{"d_mlp": 2048, "bias": "all", "optimizer": "muon", "lr": 0.00688, "beta1": 0.95, "final_lr_fraction": 0.0, "seq_len": 1024}
MLP neurons of a small language model. Each row is named by its layer, matrix (up: input weights) and neuron, and shows model dimensions 304-495. Each number is 500 + 40 x the weight over its row's rms, rounded and kept within 0 to 999. Numbers have three digits each.
Before each neuron's rows, "fires on" lists the tokens most often at its 100 highest values on Wikipedia text that the model never trained on.

fires on: " a", " A"
L11.up642:463454568513515506504516531537529425508489501453512540509557502491525528561476499556518532433558505498462452483445481560497490495618460509511498529461455562573426565525514470551492458545480486541509502461472540544494551493566502523503495495480538477568539548472556409411444482474436491510462529444604495480551493514489489580517520506573490504540455510542509582486518492502492503458437538485463523530463499537568501435566451550487536458525536514496508453539412426513582568506495464485489473457541509494498536510539494495462484497541465513512440442519504466501480481451484405469

fires on: "1", " ", " f", " F", " of"
L11.up1924:507532440488465443535470541523568541624486516561479474516504527477481488473566492576463474468441478479540506428517536475460538488498450494512472465484525485502494501486471487429542476517502484499416473390461487557548557522489473561505466483514449516454501502552517495505545538459502447455530475443515469450450502514594497503481483498583581471588454416519486417434489428479530473476445418452513499512534454477469401459477484546545513524488433429467538471575462517492531580486442533521465447501540430571447414525487514511516462460474505531461438525504484481500496564481547484482

fires on: ".", ",", " and"
L6.up754:515469497577461530550569492541523522533507427458432501522522458437482508525508476479508514516445521535465454480439560553428554481532493495515571495428427533466491510478429533458452558531584551598459490431438562454470479520526484509494530449525593575522495503507436537531430428510528493480508415460536496537485473472501601539467483506508580399537534504506423488511465565489512534514462454516490492461577443471517514500558519524469491529503446520497546474515610400547479514526513512548490532551476549498461475522516517473484509537550449475464444464554491425457440495468435492492

fires on: ".", " ", ")", "\""
L11.up584:465461492602474528499506599540505458534490553519563477494489475473484497432454532512492537511484515508541478445482563508475556558503543497507401528490427491480532491481555574414518450490525515516471612492494510478556486518475533458463473485488480524504489486527516433525483444445545463567611518483542477471530488475458567520492486554493501527491500506492450524421504497464564523482559519534498489544563448476533523475502465484598504577519430519458567561484524435476491538494432493511513501442566527520534480449516485474434454478512539507492476478533537444498487556522468475560

fires on: ",", " of"
L6.up959:509498445488547456466537477448509426493441458478414529529496507455495515529497422490474511541518551442461421533453522492531486526416511522525454483504485487505531538471496446477463460439570491426528571493505483492534498537531464489538596463451559490554417436496515483412507494434523418456516426486487451481535479514448511483459537514473538484518513496436460494478500516503534506566496384422557473569502448496530500489523505411457458495476488503438601495514533450517561565553483547527512546480475481438475488498476505515498506489484525529499516511514461490487588529541441579451

fires on: "1", "0", " ", "ina", "2", "9"
L11.up615:534527481435530532497460501463571418546524461408527489470425442528558525525526432511540526478539477499530488555547498554456486545465414510536452440469544532482511486464495454534484470515497561480468508538501490498554466519432448489489449490462500508542452496434407425484499449518531466480521499514430466537495484484549464489477585498478454515555492554495474444472514479535497486461510548531494413439548446515505512485520506392486504510526568497509476443529497495533543517489452510508508494477521466559537437471611520431519499473534502520457429518513493518470572515488535446484

fires on: ".\n\n", "0", ".", " by", " |"
L6.up294:463479474508461464496539500444497534550411540507457434516559420558519435572583497512547532500489499412482490531524526504452500521490469520561472563457490422512506530504519502524518551505435483519458486498536558459492443482432520501538556429480501484534537528520471494505563567539468501553498431486397507524540467520441574508472505489528538457503539450484513536469527469424563537494522518459439526502550504513521474451481571537486572513575526438484495525449497473541510447569502580510510498468529559559509469477503478562523590477496421488455409450542488522567439489511502448469

fires on: " an", "-", "9", "d", "8", " in"
L6.up1362:467506427446560551462533461511504543531600489518518429476517512543485452445539491444506546546482515440489493478464550407558514461500531560555438429532479439580494451454547523508525529415528528584473494506502524502433469525539538491483524567469557495472452544539452488532447507423490577510488556517574493541371447484480421461505598552501572486536465451552533487518527492465557521511482476550495556501441475451459518458489470502527500507433500543523447486502396593503549545526482511509552579462505485563512555464486533510498522509484481505515481450572413472452533483447413462509

fires on: ".", ".\n\n"
L6.up207:453507476517453534539497548520498459475539513451444474488490519529489486484543512477497489494449548487510539434482538552490521540458546502542480545415543479496563360501508548552521549470485482554469554490536436495438409489475494541457489427436440492507462563519520471563495507549455504518558457561432502478541454545491590512555447528465470508544435493475523570471471495488525522523515527475408510572428436446535492502489522430510498467525461427529447531456536492518534486532473475571484455576507596551574554454459513507472523491515516506498544494570481516543424467500576455514

fires on: " a", "3", " L", "2", "4", "5"
L11.up436:522488471583536413579537421510458545462465437517532545489537486502464525551460508479533446519506535544517482463464546465485489504426486532486468496483527411457503475511584500493506470485463484464478514456519517478571435558489526468469519522523508416486541480461540455459401515537510504491564550443521471551545449502550475561428530363513516412504499539477501532489520432525486583477487491469519510527464529553512488487501499504485495448572489455554475485423477465479504482512575487448548486524466485484569551536503552488499550496515563451552553470541498520484492522540544453475

fires on: " ", "-", " C", " G"
L11.up1192:466501515446498501469429446546474417530420434545554548567503540573400538453456508532475504542470480491499456494534443416479520504470463513574480542593513504495489533506511486528541526491574463419563527405540514509445496528472537497552493433437441489528445485460530466554434510518492486491496490533580437516469502462490506514517483613577552489540503491493522474554481443410554424557543529544487511533462537490503539507478533553486474477468503615515495436510481511490478540428503477539574482498557459469516490417490484471517482531480529516536416538399508513518555441501496461462

fires on: ")", "3", "av"
L6.up1126:528483508486471504515564475527494398446517486481500487426527519436479509448419478433538534492457524503551407499486551488493537564463501572530558541483514494464521444531507449457535506529513446508452522474568458492485451533529461464485474523454462471466515562527455492468469532499519485535524578541621515451532524532431508418502478447451414522448505603470430453484562430534506521534536452517465585516577522543486498475530479499538554545466502429515519497509464427480457506495536525541560488497491537481594525477507503526522569533435492505555522425460472485488485506495487467478

fires on: ".\n\n", "."
L6.up141:576478549518455457562584583545521457460445419538524537401487489434486496468512474519512496482515472516508455547454469539480494548501450554519498536484516480550542444445502522528499515477492461543457512488530526501545442555560468470458455420503567507549556494510470469515495544496432473461536563552516548522603473433533449565513488546599544529455447506513501540534532530499466534463494526477498505506441432449538500439454481565539517435536478480497422491441519478487507467512479590522530450565539577452472536467524530517446522486465431500523472584523554473493574497488480474469

fires on: " ", "-", " S"
L11.up892:501546417469524449544438573571531501571499472479464532506500407405498506454462479459524528498500504468495531518509499465508460541526450461498499517494503509483519519478506509486523568439554522426440507472506501592503479555472481480509478447485463505495516502465490568528440488377530495500461501418490473478510493493498538577510502493557493584513500494490487452465532426499526499555516487543481450461434485540505515433420485493504434519490479558555476500459477568583480536504492430523547534496508605535498489522509524506509440502474485499500436462486495542461583483489498472460

fires on: " of", " are", " by", ","
L6.up1818:563428529592415492493525498492475498494526444498481482436421462504472498486435498495576576459442499492491515445463534523582433568567476514508496580529524508462524466446488581546554538521536529546538546486473529475495488515488489536492537471543577482584488490472458514466425422490509608536513449482487483513508492506532491486504535457569462454491529468455462400576471540516559431562472492437550552453515448468472483555500540516539420498524552525505478510605546544580578545510482532508458418493533555463519488526440489519460461485517510478506481510542469547520460505496563496538

fires on: "'s", " who", " att", "s"
L6.up1256:504510563460504574439517542503465514456545422574536500455417480502542490468581518523502497509510544562518542478488532460469515534503525558477443504586400503464490515521424528441481514498540532490520522418500531502447521512462419434519544494529524492516502555497510453471483486474455522470484512485595495507419505579535488498438519561509407534468525473511535485512501520552499461508496560469507539494510502500548513509527523542491573472521464495527519436519569518557504504470466492507517552549469455501439481478515550472446533411486464576449486527529438578543509474465469541487

fires on: " A", "A", " a", "-A", " U"
L6.up1179:488436471540528431556441473507491478546517486513503457469459558485493630475439613559592563553511478464428521476544486486537500442547439545522467473520484570594493541470455468459539484465507483498522563419516524528469509532487525493475521551504471538511519475537528489448524543474429448520466540435564510534490497501506525545546512503507491470531514426520472550478519441428548495517461528518493570446477451535464488506571517533495506522502598533487502456592487493433508489519494529546440487503507553502573450508476545477449478519549484490503560456499478553513438505467519442524

fires on: " (", "-", "9", " \"", "7", "1"
L11.up345:562465518449513486446506531537550447528386534471462532525502484502470555543499462519513545431421539492522523468416486418503467453534474497530519480506491511495541548465505448470445476459482497426475566547442524580469494513424543444510542622554488502469519437526528507505513512502499434457481501495544473547535511437443544476505456502551586521471517530461505483475493500458427426511542543479530452532445455561471498561466535430499430493560455484462533483477435539562535509506465510520522526529571564502489460511492444461530498551472561518487514552565475458428528471495511469464

fires on: ".", ".\n\n"
L6.up723:515488470501451520508536568500456554517453497489465496474481508533506523471458461546458488473456544474436480483480499540482495531464539536506469579525505476490538418489468542570513559453549489519511517504513484522483507521452508478499520490470501516527475534519503499567496479507493510513532469520493516515590501559545533557526509525514560485553514526465503521506489506530501516526559481477418486469399460481599469444455511448546486460559436507462433531511509470472518497479492532494526480592573620546490543463527532465490527538414451474513498496614446452495390411488525465508

fires on: ".", ".\n\n", "|"
L6.up6:531489469526454470547549577538412551521414487507549515523572487503488552520492487581473499498465558494447504499540511518506508616416456559539473560528486398485502399458469505519505525469560566517460555452498519494451504537467466513524530464482477502502459495533473507551492480531530522510508479531489488522557484521539524524520502504525538499518469452490481473504540492516551569489504510511425517376473459520509496451483512490527479487543493492452521481497453504508553494537469530522480423573557597494548530516500478428519503560447470475485460521560485513502447448530460447511

fires on: " ", ".", "9", "0", "8"
L11.up233:451487512468410519524585480533526469558489516591404500428578447475441510510473572495500452486518516507501547477507493540482590501520456576521489521482441486471520482403457458422541443538483481574470534534496497527544484515508525540512491455509502503457512472506449493512572503428495498542530496509560454501471501522469475581483520476500489541443437458502418486486566549500418483502448518531561528490505428533523490472513471503495481556503554508435496485589491444557520598413546501512525427468427490521496520508518542560455482560478509547472481594528541534495506465573520536589

fires on: ",", " of", " in"
L6.up1733:502501504560528483465506502478549502495498450488443507407626489511532556573485521520577524485544495444493512474511452488505474467491589482458579439571539517449543534465555523533388473523514504581520506460459490589494464491551569517487548458490534494511438533509457427474447483536528495476512435543486465512543512415523532477639531527520538463439484532431436496434474494520508516510525399442529519489504506488581501433442539437532414501502473518510520473516540509494500514489429522473526520592507531480479467552511463434518483584562510542474528459516552526488560512504512612399

fires on: " "
L11.up516:556506465533530554541457502504540490494506591483509486452473505448467591408446453508449527445496467530544534436515490504500530506519454479550467489538454501568445478498430525478494569504486489532474450473458500515637466507473529540490458454535548528449498542510437474543477494492581489570468570441525477531456469541519501512536457544488462460507550500510483551440514534493500505538512464533461455485487537496550555561521512512503495459448482488499550505514546469541492513525480497471536487559467575535569485503568522505550457516476500434530472519489543569458471476530432518540

fires on: "9", " |\n", " ", "st", " Pts", "8"
L6.up180:535454509478502503513557456497542480480524491499501476521597441538465570501482519483448419542504491452485551505520469507510545488527480550478476496554438458533484562490499515473456503499418529443477544623511403478533505504464523526475439536524432522529577490555489443481543480450545478508521526526543536508557492532510441503523518485451561528491485485487523439512538435511614542424501456475467482593524523482453505504508486537577457433419492557530511474468397590503512534550501521513492511410511526542473485425511524469513478441518465562539492529528490592531502505441456540525

fires on: " for", " of", "y", ":", " Advent", " ("
L6.up1875:449468485493558457420558481434592475504443490442497590520561529554555464495507484513505515546519481427454556467525448524531554472495542506530515441479553474501534555480412495528435516476474493547474531482476454514424528452520578585477578485426469476492469545527466511490544555513510470491474490478496470516552457440533461509595494498445540465478531499478507417501501495481554506534418518443425471474511496529541532462528498502478439504518615505488491393564458510553457416538548445523484534488525551468462486508465523470555517403472423494481416522490524481429452534455489451464

fires on: "{", "–", "P", "-P", "-", "-B"
L11.up1746:551509517495451535539483466532412528629479523451543556497516536465496474440543504544596491374542552531387461550509516543473463451492577497511458511530485470518522529487500541453499465503534435471528531504512510517493428490513504413587487473399432480475491530541445498500504445440475497508487491496517451469532466522489583513467522521496493536462477490504481491502481458522490502535510480500480500546470526604456471530471500449546439525528484448498502494554545537497514493522519401507452508547560520501478484540517457553538563515503463481515476470556539519476533429436483471551

fires on: " ", "2", "3", "1", "."
L11.up1330:528499440434510438511510505491522501519518502554545497476554499414455520443455503498499520580563460484550459484554562474521485488517520499489493510520436482522580481481448537504409457448484573557528486554494512418576509426505467481505453446463572471456414493449457459616579431471507541495521447583542430549481426567463462501425527486498481484502469527497482447458481586549474492508505535513508524561473531532506518480443520485479464539517517553475465457604551478560509479515475475494551473470500496510470510529506553480510469482493497525453451564495462472528560465495507528511

fires on: ".", ".\n\n"
L6.up408:503467481435445508531486593534485527502433469539473520450487482528540499548508492539417473489479572475390523468434459537476489554502503555494452548488483510512515419464517516532553507431511469505513486513483528489448463516478483534513457445440543466516528540546514504535497501494482504499500549516494583577610469535510545554553503541507574464552495545522475526462530503486510560493541501522460532475499430476558508438457502499562444484558380479463459496516574505550559577488493519491471473596521573499503490470502571405475475530443488503566558516533537491437456495499515491460